config.yaml
n_layer: 8
d_model: 384
d_mlp: 1280
rope_base: 1800.0
bias: "none"
parallel_block: false
init_std_o: 0.0
init_std_up: 0.0381
init_std_down: 0.0
beta1: 0.95
warmup_steps: 443
schedule: "wsd"
decay_fraction: 0.348
batch_tokens: 131072
doc_mask: true
MLP neurons of a small language model. Each row is named by its layer, matrix (gate and up: input weights) and neuron, and shows model dimensions 0-95. Each number is 128 + 24 x the weight over its row's rms, rounded and kept within 0 to 255. Numbers have three digits each. A neuron's up and down rows have the sign that makes its largest values positive.
After each neuron's rows, "fires on" lists the tokens most often at its 100 highest values on Wikipedia text that the model never trained on.

L2.gate815:092147139079098125139105115074143129099121135098115146116184119137100106116157147126140123097110083124134164168085137095112141143159125136112159147124138128135154127072128125135096115135097151154126104124168145161092084087135126126142162093111115090132160164138143113113131130104125125110
L2.up815:116155117090140142166101116173166115135134101102135144125159123111144117088177086145143141130112147125121175155082140099146116157166069092114138143149128165126135137093124157120125145120114145116128108125075165149124126125122109146146098112125151123134113145150143121131172120099136129139
fires on: " that", " on", "er", "if", " only"

L2.gate368:147179120143117099159116135133132167158126150155093095092106153115151124191125109119113127122134112118108142113158164126125149108139159146164116134125121119124149114117108143125190115162139126150125134120124135159139148153134144110125128113133130128112167111081116121170082085158090114135
L2.up368:067129176101077135104106152109122161134125099189113133080158131135084151117153109105105127100095117094096104115131103165102154154124089104124131160103165152141135111187180099098132132109122120147131136154118094106088148125161100162112074087160116128136139119151139133095131160140121063145
fires on: " not", "ed", " said", " held", " included"

L2.gate455:159076108164166144136144112092097141149142139124150116131162120130074154093117088115107085087142107106121140123149151141129177087153099130126129116120113132141097144134137154090121104146147152137159163164076125164094122130106123126126140121147117123159142177145152174134157120123110137136
L2.up455:127127143108109066155157162174093105147118146107134146126148109146121141137173113146153114120158104113120138131122133133097114115131141144145095111126113108142112109117124168114102173112121092119115103118181126130135116140123121133131138125187120199099091120144127153136194137117136129161
fires on: " be", " been", " and", ":", " time", " writing"

L2.gate710:111144108130121126130118116079118174124144144095132116118123141144135119117113093126117134158092118097136110115166142141130096081125143154115147156106175121126111114142109133086131144160177143148094117163140084146087103098134158126107124130115112121122106115120161120098116137103123103127
L2.up710:142176087129115143193110123132141141139115131120118118124154116110158122197113099130114209145117118142142113117134177145160103140081120101124084108142106116144127112109163159188124121171087127102142125136050114113161114116105133117116153124137155133103122132147125128123124144097140098178
fires on: "th", " she", " they", " he", " it", "ed"

L2.gate1182:127103191126115138144127124111158098122123083123159110149132136176145157151147142089161111106087148153158105087114140140148114107148090117129193137128120109124116132111136116130104113143148180139115137099114141119138068123146148173122142142134110147094148099151156130155157142083138107111
L2.up1182:120133113118130173085129153152098125148184097116090084114134104106119140117125102098096166165150123091139108116160089103161102137141127156132109110112107176138110105112132076106133147119122124118117091176137100107183119104146138099124120107126140171134149151159175143070106100138124144139
fires on: "s", "er", " general", "rs"

L2.gate915:112140135123116179089111154133075133167090129143127105162146105151122096139095125127158140127101140096082159113145159149147111155128111141102149116093113161116097141153139087145149091100153127102117119130140119069162119122166092133108152124141146126148087114106170150101093136131148098126
L2.up915:121124137134110158151140118114147146130095101071081129156078120137103108144113135125114112125141142130120166176126176119154073113119138158132092126094127131106081125160151109110179134136141092093090090166127143126119149112132130127165174147092148110166118101142108111140099133108146134095
fires on: "T", " both", "A", "tern", "'", "20"

L2.gate1109:099140135125135156109130159208100128129126132128136130124160131119110137117158145128140116106092129104144122152158092159170127095125141139098129138120128137112121125141140125114091112131166183125131114129100123127119123103130173132106097149147146108121142155137184122127123119114133081105
L2.up1109:178150123097134148075069119111136117138152132137134100152132127113151128113116138139108133141120108146119147129127128111124155142148079102099128129120105136147130133167097105167148118173127117157167156113084099111104081146162133084121171163099099118096136140115128134110127112099120140112
fires on: " V", "th", " I", " South", "History"

L2.gate206:125143114112119077174119091095118139146102110196144134128100137123127130159107126145128062086109100115129183121121094096102128125115124116131115120082133118150121096101120139127118143161074146140113127086176118132085140118175127142078115124163137132120118117151123133099091183156116145119
L2.up206:155131163137123148144167128137128135160068123107163135157132090114113126096143082122090125087096148121161106129115107144120122111113091121121119143117122135139120149144142171101084132089131163124096122143102110128125149129135136147100070133131157112087118121136149166108131136153133096158
fires on: "il", " El", " –", " to"